From a checkpoint of a small transformer trained on Wikipedia.
Size: 17 layers, width 384, 12 heads of 32, MLP 1536 tanh GELU, vocabulary 18391, 37.6M parameters.
Architecture: LayerNorm before each block, attention and MLP in parallel.
Training: a variant of Muon for these matrices, 395M tokens, 12061 steps.
MLP neurons of a small language model. Each row is named by its layer, matrix (up: input weights) and neuron, and shows model dimensions 256-351. Each number is 128 + 32 x the weight over its row's rms, rounded and kept within 0 to 255. Numbers have three digits each.
A block is one neuron, or neurons of one layer that tend to fire together. After each block is what it responds to, as a language model described it from the Wikipedia text at the highest values.

L13.up157:136105108143188175101113117137139056102155086151118069178127112167093178076207099132053143120165152122137140182143107157113074151192126133113130184136131124131153124184104074142174144103124068143174052135110100139159138156123091129102083103126185115126147163146141097152184141161113098148
Responds to: Separator inside numbers. Punctuation right after a digit that continues a number, e.g. thousands commas (3,800), score dashes (3–1), time colons (3:42), degree signs and decimal points.

L11.up324:142143127118086172118142134086082133102163120104109139176059171128107095124094059153160083126066091112102110111118079132111120122129125088153178141077094164208155108142101151102159177137139110140034139127161122114132140118115138118113144161115099107165114158102144130124164160085119123124
L11.up450:135186115175206202119143101132085114177160137086079115131146149103090079141137114112147129148110072128198145136167151090113120096161104139152165150118106111125062113137112100092137069186144100125119170111151153092169101120121121070109152183098074131125114165150113147159098087106126118175
L11.up520:130137151169146147135163131078135121132128105157079108111132147148133075129080132116094141047122091120167122068124108152097085100141161061112168144065110142108135056150145107119109125119148163128084140143154113132140117157049112132108145109073156102121162120099089127140150153136124167144
L11.up573:125139137135134124134186182177097141088178049142169058102065156115148072169159135157108143126122088130068081133136151101140137046120141152141169162088116113127121132091121118108131158125091177151144176131125082120120129178030084138137064085156151106161095131051169134112067087094106125096
L11.up802:081094124139105140145145119160080140149068090114143176056117150151138141152112064116099107135090145088105105123118114141126061152141123146127115149087099119131150126081094118135151195177103156127128144125116118178126205073078201127162177136092154131041133056119065127193153118083151145124
L11.up891:155102115126116101166178151161014167118141079125139104088108107167078099176150089160084193151120132104096140116137158095084165109153128120157101100120133084089093109134171133158214061093166157115102096103136156165163188076092097131147178123115138129081164106073092137119106089062174139145
L11.up923:092084159065097112191138136117122123131073108168108102116090137170139134113145089103099144190151111146128158190148166123106083139181109117204131113115132187179081120079133115100216110144160216052139147107140135144109155155142060081116132083131124081120129158140161114180088128150134113140
L11.up1037:120092132163075163153109100139072111115209091114152115132120132153125131137151076064126150140123121189132134130165156106138127151146089158152145143131101154146101106127225183130159151110117111067094094150154161113129142133096026113112136121069102131171185197143107128176072104116148143123
Responds to: Sports statistics numbers. Numbers and words inside sports statistics and results, in prose or tables: counts before units (one touchdown, 32 home runs), table cells, stat legends.

L11.up5:137097140159109137076144134128138100215120145099111139115127105200168102162182150095062138158173044162113099054179140122125156176181149129074173085104140103157123147133120118156135137110063070085173113132112133151123181163056083086102132189155154160124143169093130139137154172120136153112
L11.up164:100093109186141110142156147148073098097098064066161120145139098161196102129144205156104117116103155146089160106181131115147119133144128087095109076087133133156145174135151124161174092122199161121127086095108162149111096132077157150131136152189128105089149125166092121181154130121156152171
L11.up282:174157105116169095181072106151090153127134137041153094126137094150189187131150182151122102112170111134139141146145132128115178117144075073132139122098133114081141115129146141122124130139109145166141112154122148140136108143125174168169135140120115120120139119115142132022140172101149157202
L11.up319:130093101137168117071100129131087059099157139108165145102086156134143134066135092137128145144128137088151138110139117121114119088184131147149139081154091106196126178087120157138155109140157146090162067133109177141138161138076070104099124140086090105161182103123148136165122187175147150126
L11.up737:134133110141080140164144103138115164078090070134167137099105052175093151143074112169177064082152058065169109139131112166107143117159120093129143127185157107106139092109121118128137066112157161171128117148094074116177123126123193106093108141132098164142114162167122097129159070128145143199
L11.up815:174148109141154140122125136079121106114146130073121075118134157181153078106185123137098204185130106171151154093152125155070096104155115150083100115078134109152094088080146125157114143105132126091116137105088115107142151134084121107103074197108089125093130090073142160179180132145111127091
L11.up980:136175142158147112140124132209088090156125083155150081177128073110124163180117081109104168144136126157065122152082124076152103127151165109097096172102172153205146120124107114096129162133159135140131169140153104088191139091099159133071142139166156122044092072178152101168109134120152106133
L11.up1358:123145155095111148092071169158133140158107072113116187103115094198212142097195138140099139074074061117141202146110103106126114115164143095158104145105108131128190109133128148111144089128144162134101129112116129069164125140121079123101133151158115146085167119138121152146164203120117117101
Responds to: Coordinating connectors in lists. Conjunctions and separators joining items in a list or pair, such as and, or, a comma, or a slash (writer/producer, chair and judge).

L12.up75:119132084094151092136134101144139120133101121152140123149064180193139116090152136128116117124182164137081181081148126094126164116162127093083121121095098076136129162155117097145119125154127108124109140125112110134086188150075114137161133152137181216119084083093092127145135092152145150159
L12.up644:168130064132148154142128169205125146061109128139163121139153136125124108176208100096146108099174134133134189131112143076155145091161079117120078119083079080092129099140118126153151097132181143115110065071068108116107162122087130156123112124124145120139111100136080190183134128096139134092
L12.up743:204198113109148167106111152077130178149150104109086130143123101131171129184145152158128106080112160085128114084121142151092172122092094076159121091061133096135130099148111117118119147064124093142178140139127133099095132136155130102126129137113104087162187085133179128076133119151171123121
L12.up808:131100122173084129072124104118187067097109094091117137110154154179120100091171142118099139129126143108102123164164108138128076130147080117145133110105137122086108132134068132128149042072083138165099131165109123079036098131090110102075116147105112109119133113174112182173106125141133160149
L12.up1203:139140113112161171109164118102113115103115119094115128157082163061113143152138152102114173108112161067125120107130149124072142085123113140135162109111122120139126064116091134148100109091076106144086137111083123152116168131084168145161073163151103156162170095108117115114101137180114103095
L12.up1295:122158152047122136132108143147083131064106124094075131081084118151106096185147116141132136082157102128130145145119120108133209126108117136155131136090146070145135059100147152115135088152125121112128121107109105124091106102153138136145100124114170124118081069182135154165176123151137108081
L12.up1470:128136121071123137167080116204155091142051077102124138086146146085129076126131153122147126084141154145113104191114110082113099144172100164115153158160141143155116124146082170061108093068168133117136130118208130114146154100124118146075128133089122098161132104079091149126114161112115140120
L12.up1518:135145152165148179061081128090153131088116148154153169124064137154141120167098183161171132137055094122095131158106124119164167110148063117112163139114108110119169148158143159152113160118152218180167183117127119073074102099093163080152152129124140136150118109077108076145122136119146091159
Responds to: Indefinite article "a". The article "a" starting a noun phrase after a verb, preposition or comma, as in was a major event, in a local castle, Sydney, a spawning ground.

L12.up113:093164134106144103148130126112139133162117120138129075154124160103063129105159087112094083160114098187112106137075185143055123211143139191096184140156130094119127163133086144137197108145160135140136159120152094179117116114172087123140062101092091113142172186141165161157122156069087168145
L12.up251:115177175102166099096139126108157085075103154177159181162071094114097179090158124125053143088169147110102101110083160126094113135134075088164135091124146103098132111120128086159060187139110125179073194091199152160131139138102161108112115157151117168155115148100115136140104095112159118154
L12.up308:111112117163127136099097095168117087045199186157174125169137121152102145163172104156158184090107104135107125141143130135119081154150142141066145121130123125122122141124142079165199158186089099131139145158162161136114122107104112127167094091140095151096098172108049159120125137189204129121
L12.up439:147139129121157104118108125109146076158147119197128169179177130195093150106136107100132133134115063135082146192150129144153089186129095127113136047099083123140116148143054101191095152177167115154144092134126155113111037106165135146141105115131099140163172151108135120137069147150173116146
L12.up544:097121111094161067101146146154197127094122123155122072187070056154083120073138114084104120177168187052147110141149150104074111168072214118095127054174159136112135134098101124098117196116115142113094139099163150126144144153111128148107139132125070152167112186177150143121116111094112049094
L12.up691:061117178090115072117113116063158064105137076150106108130133145158101168093125084133077109135120130138076112132148131101148043197170127059102125136145115132117117159143088143113134161131101177125119176132112108111132165150089151133118128099185147157109116139150143167176132141141159136119
L12.up844:156140164094125096101125102111135068136173154179151165168121106168075152043123117145080057102175112088096110148161103109125093105129083119093146078090100107158189101167118085084168160141132130159147134097085152114143110111179090108105141112080133174120123172133149105130128175163186098134
L12.up1262:116116135118185098129136110148132130099131139108175168156121118184119110104192139071100173207100145093183100142121056130115156124150129104092098132091107137149118122138131055178104204139164098140142096081132109117059139128165101131158095131136081068138148112140150145076085156124126100082
Responds to: Numeric internal separators. Separator tokens inside numbers, mostly decimal points, plus time colons, coordinate primes and year-prefix pieces, as in 46.5, 3:00, 1562.

L11.up64:133191132120128207138136107125106146083151063139117166178128132155095134129115096134114123066114086118100077153171122141088141180177187139139157128087071111154127078112112217133143127138138148125089112133154142084122128116108115125142103125150218103101139130123125149189098098117013165166
L11.up264:122141126113139111080123136138110149151151110163125091166129170035120139183145104081190122132053153121088173088087135168109125110182137119155103145097107092180100085103155097122157129110101094147131106123186134079163183091123173115124056173110193089119135165108102156158191081173103129155
L11.up414:102167140128135130106167051061116149059156086164168074168097169155143128122159144121080135102212110102109124079106115161092056079203149119099092139124147105116139109107154121103148139189126131151216096140168087155188091172112120145068082138146118130217135157134072123151127146150110145151
L11.up559:166141110145144119125145173163095134101074159165175071151128100137118114128189153141170183101171123117145136150156105173079143200157130128115160068130166112070150129139160100085100166168111147181146092117140104147116145133101063116166098133098100075169082164115102105165150115139131193127
L11.up939:089128187139135100126084154174176129122154165172106051141151122117092145112150155095154163106153068193111097171106115145143103203168132096191118144173146127102143125103119108111163116060176149109135141076144162162115125066121142104122145112095092110140154164147158167111152131118164198160
L11.up1078:186149128085157171178145186203125150093128102138116114139103077166105153138169131092091128076119107130117213161133095118101130128164075084125127079161095110145113128126135150109129135133086153139097097143075066176103198207190122169115155137192116132183080117152185109133134159099081173122
L11.up1270:146113119171149215068178104125166155052140134111151053167077096104140125160152055145108095108105157057086093111138158138148139108164172099114135135103127062160154167179148180069141132096063128166142103141133140177174137065165117084137143076148145156162110153125122045141121157160129149124
L11.up1409:092174120142138147160117130114125207145170079151168127140135165147066195136175093128133157124098138075125131110096058163072148171153154140114065139110166081164080131098159156170163102123082089124139139119156175142113114131108120113167134165089136094177146152086132136136117151077165167130
Responds to: Score separator tokens. Dash or space between two numbers in sports scores and stat tables, as in 2–0, 3–1, 2 - 2, plus some ordinals like second round.

L12.up141:078121114078114166139100157100103130175141086136081161091133124181117116154142112174117158116100154109091152133125124115176185110146112148149136117084170186094078107095184170165175134103095133188090161140105093140156131147067108084091124129136117113163162139154105096132111098150153157123
L12.up279:071119089112140148195133099084042155142168108111086119132150129162179146134129142116134095053100129133138114132150123166182152112157134127063111131103158166132084116162106151101167120093112148153032140129086128134170108160117118177113156138156097125070143133117153188060114138167105143175
L12.up536:120071155129167158054072117101146142145185168095104119093142117191110074080145079149081117132154114150116101106110036154138108174140141161096110118138081173141080124153120136081166101094076185135059170180107151149116110129096110153123129140083155111124171104192136136109122158147125133194
L12.up905:115167105090127155183095089178104143103147099110152118161099133178147160165170137104118088074107148104090050087076164134136094109119147097078225112113187125142130091120133142098162108108063132136075117151109136142132039144170175210140128181168090120117168101121151123071126167149117139132
L12.up949:185118170131077141078106050095081117088144114132131128142138146134097078168110156164075095122123140152165179130197106153137141122121135128097146159156118172083164121090163118141158122107180076108071101102077142103140100090122132174111127113094097098118114104168129172122112109119128138117
L12.up1065:107132173140181146093111135185065155142171140134142102128160063195134120131083140127082142100175110166127090134141148167209176148105095108086115132116155095147104116187093117124125120108151109112169098028141125172138116113131144112108116172135104109114165092179127164098132157206153113158
L12.up1462:143113142140128181184112114150140103118161071077138140146131064114118178122143158196132094106138073126129127163126135147113145148149113081144121117144146145159172130132140100085112154054127069165042133178081129083104111111138132087103138095122125119112138109111089157093136076112086137175
L12.up1509:086169100077144169149133123157097090126148082077084168138105111138163179145125121127150133068066158108088115062139123194134091124125104064130162156000098105111056145101098094072113133102121090148066147145120174100173143109095122143150236100137162151138128140142129168073119181163134114053
Responds to: Pre-infinitive verb slot. Words that directly precede a bare verb, mostly infinitival to, also modals and not, as in "the first satellite to be", "would provide", "did not believe".

L12.up157:148136104161112171060167079130147097097169118113104114146097130188075085097130119116076184092161167074111211115127125155094118113095148126120128113101093106116165121128146121086096144119119086146117132123172089083119098133104127135132089142131128146154149177113156115147190080153171116111
L12.up478:113183084124135113110094119135103143088181124128105079097115126102156148146206137094163127042080163143103087148107127158105111153124173130102112084164155116127082145105180138130157089111177138098135117169158103057114135121177120093201159140195106102116107098122176094183121175145136136198
L12.up570:130099129171158147077184109213115144111163090152153146190131151156081165122096093091121102085105105137065127063076131172161112123168137101101081100109136102168191121128141137088091194117077105125126174093102085046092119039101150099150176084160119177145159114083166140106095142154118146160
L12.up674:143169167157122106115147141207068079120132163136116058122126160059111104168143103134126163080138151094115140152156138159161093108130114179140112135069089125088127098146118156131131115073069129168132128089135081140127097196109136120177116096078129123144150102121182093093170148141142155114
L12.up908:125146151139129160107172092108167188113162075123127113131092183093135061080157168113146042151106200139123144086126141173095126101131126164114081130159114159176100131118129118152118184162120126120142129084129131107085183121146138114131141128112136150143115149112133094152150114146142065180
L12.up1000:124154154130138111111138096160097174103101132095103113056071094135116087195162198094107158122086086092073109059149141181163088131143140115091136060135131057124126188098150141122180140120220130106128161135125101167133150158130112138133119145139158077152135111091137102132157189175113121152
L12.up1189:056198111085112093130142128112079129099086142145126071161122168189102144138169145115112175106145130156068096124106139119181056116098155136167118148133222144121148104101127106146130069142119096176133124080131124098084120107140101088128156143078089080188141124117139121115064105110103089181
L12.up1532:112156111144159119123152109092138092114138102090099105131106169178110130080167131161145164119073105163096141154057169164050146126067111127139079120123174065100131152063135102124127132077167123130112161122164202077162132134110140148102158068152157158179158145063098139096156137088123176172
Responds to: Pre-number separators in tables. Spaces, table cell breaks and score dashes just before a digit in sports stat tables, such as "| 0", "3–3", "W 125".

L12.up58:130162133140068154131122129132047206137134049155137090085087101162138090119157120128122079138037103151106163081134121123070102121141128075100173129098099125137147135187148112127185138084117130155122095132142169144149176141069103160164155124060149142163146127096086080116160096087151112147
L12.up396:126157104118124110138155192179107107155167070133131100128113071139127126182140129134122115142074130187080150084084096120102069137155162140153133104115181125119144130090142164111144194046085134101108153127125127159171119082060109153196184126080119123124114118131088125110130077173155156149
L12.up512:113140160138136125058107129139113121116152089098105130114079082153116114157096151169163092127042103161089177066126103117154105106170098143087114144150111107096148137150154070131154148090119138157118103164150192183157088117064090177152155133090171150169119126065147085129194126052125148191
L12.up610:154145048163109125144147115152105101160136098121124138119188174166128123120089152157146179135061144144161098141152129127070139109117129125164119090077067126142157148082079171117131136170148134106104142131171121134133161140059140105180128079100149089154188083098097139131091092125127112157
L12.up944:131140089107107133126136143111114103077160129123176122154102161186124140103135104147090117160124126074081141107195121121062150131089128173133128180148163163139118101136228071143145118097124124093076125133149135200110144157101113112165117126122177115146146104150112157147103174078141059125
L12.up1056:105169162175082150130165128126153095128101087102178096113056119196116137135153116146110140062096113132079113175125081116048085100100117153119183082110115119090092166122070115114157130155133160142125195143118093097155185135106107094111119169084138118103095113107068104130052144151118169179
L12.up1126:150111131148088168114148162118143199130125080130106086097058163126161153115125121158112155153138065113113073119159074132120075070101160165103160123107119129157151087163090142121176165114166132132139138110114079122154084104080088178137140091103157181158143059177158124117084158155115175146
L12.up1294:127118147162053114147130151131122101167132122110135142126037128170141103200141080079163156097125100168104147077131140136142126148146106160141109136117116152141168138103098116154105158118069168131127124138156137097151113126069097141100115141077073100105122115169119128129118074102126146193
Responds to: Sports result narration. Words just after a team, player or party is named in game, season or election reports, where the outcome follows: to, won, lost, finished.

L13.up964:168097084155160182208142126160091091180119119176139112118106129139101148134188131112150100136132087122165130167076126102066090167144103155167125167144066129136133114130119085090163098153189163150130113128133099123139159136116157137176193157083147116169084160094100072115125108076154114150
Responds to: Stats and list separators. Separators and next items inside statistics, tables and lists, mostly sports records, such as table pipes, commas between scores or names, and counts like "three".

L13.up319:110145126136113150099131088109130191178120102100084156131145108158148130100187155098184086122158168148067103151140188073118111129139088061215102144119059127142101147174045118113172098096187055153095162105174115107105088105180186145126119147125123103091138097090101147091143134129121116170
Responds to: Mid-date token before year. Fires inside full dates just before the year: the comma in "April 3, 2017" or the month in "10 December 1825", in bios and tables.

L11.up88:156226152069108082144154060146148087145172133137144093175161194140153187138110151090111076132130129096099142117122053099136115090104106095114157066120151069142158147125081068095168209187037168190153136153103066184147135091107098129121151123102176147197155145135174089122149135118168138101
L11.up101:126178094147119117124142126090092122126090096171165128118142078094127166076146118115124094156053155114074116117118155152154085117123161153158157096126089101174193125158105150156148114173168167179139145131098129113090112044140114122135114173137142147169114132155083135082147166148081113141
L11.up117:107144103154146117101094196081075130125164139150157137097123109147130102160155144070092106063144139103125136108074069133164081150108194125105198102094137155164139101111082139122114165089103142116108100096125119124112121103094148116216099141152217119100157160147127132089100174154144128145
L11.up560:055144150114124140104087137077105125124129120111110196170167106109091120120151096091117160075156205116146134137112146030132127091176100166114154117129079090162115136235061121183172143154090115173146079154163167169145133123132146132144140138174127109087162116108112193115126193180138134170
L11.up574:100161138108128150100128151075133094100147103127148074149133115155129146129161091119065115160147136150142124143161100084136108149078098132118130098123076084148133084100063088171163150135071138093166092149107144122137124155112052085186171121151127132087136162154122127099225154173171113110
L11.up670:095159141118101042135138122123119078160087138106120124143101130159126158194215124148148244157154117082132137161117161137111107163156101187145133143162113108086130181156093125138140175155088082156140142130111147114068105103131087120129098113097152127111129147107168134111127165114091146144
L11.up1213:122098123151128068103121176111115130105096126142104170152140144134120157102153085134102117148201092076100136164098114087127137220166141171140125088106164109171100098144112221154112101066126065185158093125124071162125167171075155152176163108178123156146112223116184153076100179128130119062
L11.up1476:124123091053136097109112114119074180138178145170108135162167132112107128122151158076131101132176168146111170090149160113167162104133103160068116135100075047137147129143098092155154180087154094126112130177070050163131182135117169130132114100146105088129144106109067130072083126154196143082
Responds to: Separator after a number. The punctuation or month name right after a number, chiefly in dates, scores, decimals and tables: "May 15, 2021", "6–7", "10.2", "27 December".

L13.up809:111161157152141148125078130140135110127166126137180101151082160136182095205166166125078168103102102132076153109115174111097126156122085146063130123105051151141100140133119112123108167090148145086157158085094098132113048143122150110130151094059084087112164125071094093152115087108114079100
Responds to: List-item separators. Commas and "and" between items in a series or coordination, such as symptoms, sports or fields, e.g. "vomiting, blushing", "skeptic and critic".

L12.up190:127152093152156117123133165128117067083143111105124076106098130097126130155104220102150121146079141074069207103059114169114149125149192131153162098108124095123141111103188121076069125147159107109121153129206132139124148137126083102161113131104131143172129117121111168128170166060193143121
L12.up348:106132110159143103074117105098151116126196138168132080174116133132096118138142124135139092103134113100200094155155111129131112158068145143172117136147165090164135165159099144126179142119186136134124080073141080115134166147125100166137130095132098146172137135089119114113103107153099120101
L12.up367:120150074114154131121156141145164105091121166158134121151148137128191124110161152137103089135100107148144064133079117130116148124091183168073186140105121045162095165140034126128213089154144103168191092106152093095122132091121170136096165107153124151102088114108100159113117157100131110168
L12.up437:112109140105097096124129127132137111082147094172133127161121130117066196160152140084159162117069074152115171157075158144164120145148183123117133097109101105113147122106167137193159181101124105169170110124117147134163146137123140142139116083150114137142146132175096102176104155143165123080
L12.up1254:102199124092124184157167138137154162051147147114171115136132136146122185103163181127108023087137111113149124081122130137168111157122157183111106151115143085172181172110097115141134069147176115091142122095155119189120129111166130163107197127152072088124141151161114084112100166101151166173
L12.up1281:080190128151121166139153109200167124110200125094138146127201127172144088121105106169140111098075145116152113088137128058174104127126138129143110188084162129148140082119092099190137177166108153081149134101167064093134101101077076125077065127139125124094129090146158131118176107108151144119
L12.up1402:124082064204106197125074146127165154119137140147185135151092149200134131166150107081099146139103097149171161113164145182121132132141088113103151101150127125174168108166129121142195131152123143131163147112123140145158045112089118124112088087132105120121074163193159133169168099088129098135
L12.up1415:069168165136140140102088136058121124062156110133153088168134156131077143190173165110118103146012112100039139144154114131106131171109112174112195133130156097163107185116144099130180099151119077084173096119152086109111145167148155107138117154116173094116070144133131133174142148100179126120
Responds to: Sports statistics separators. Separators or spaces just before a second number in sports stats tables, such as score dashes (0–1, 25–20) and goal-count cells after appearances.

L13.up634:117127142110168119102169146098231097128095172114149087085162061129134131157101144165123114076167127103127113112085111163064131164165147171172158111126118106165052104078141127142162100146081131156104098104129178103142146187138137161140109119060212122143134100127101073107139166110143100183
Responds to: Score and table numbers. Digits and en dashes inside numeric table cells, chiefly football scorelines like 2–0, 3–0, 4–1, plus stats columns and occasional words like over.

L11.up140:096137090134056142088079109129105113162156121163143129184153147165055101156090104200125145117112104121092152187093167119144171117165182133031168149082078229143132189131098168074143127156168126185129077123114093112147127197128088099111073131104191117130091183146137095120129102146132115124
L11.up335:101117060175131128109126144132170099148104097156103137137115129138128113109181081123151149084111135114098153100154135056132130142154158180068112149159126073160162157190063142092071164134151151105083130104077154162073129090139090141157165131192148092137101058168101161134129131170081163141
L11.up567:123114098128095110145135161118119124112069100149135084148137126135112091132100083107145122166141123111101140206133160072122072144165174139187089161073086074110179089121152076112127172144156105182111187122131160132128180160151166174143126156123100138140120178124161148099119106113167104121
L11.up775:157101115113116108133128145116143152123058062149088125078138116105101147173143102120171181106131178135081131087178090154119128149099113171119084138096185150135152140108104127095156096080128093112129055051138088146089087117096177184174129102136162146120102139098154114144095099085139081153
L11.up996:169146125067157151119105138201180093063135145115155128105166087080089097184155155147096107120044117088108124122134212148146161132139080178103116146153132158099065089047113117144104111103119143158114082102109078107089177145122168130119125155161101116134063120115156063145118115089113180103
L11.up1004:176141095125115060170124093070162106090097138080122120111193103147098123142091153108155125162136161113125135124187157106153179125186095150127082120084115084107135095139121169086129149099076117109088088132146077128134108064149190122103155171064130106183112064149138094056129109115108124152
L11.up1334:118121147161174130102106154160085106170162092129135129153163155205111152090146170137089063060079144127062119138103165157149140157100133178099155133162134107124107147112094128134123113129137190141166168140180145115108165161093149146094162140191091142146110115120149102147084159122143101077
L11.up1386:118069139107161141120146136116166114108078089111176148116126142114111113109133090104113117117101171101088161165086116093149175088181181160122108178106084119138139124089110133146127153168070142162105067124127069150110119160191217143132133078184148106195085085069144148151137094102123134108
Responds to: Indefinite article "a". The article "a" (sometimes "A") starting a noun phrase after a verb, preposition or comma, as in received a, relieve a, was a; occasionally mid-word letters.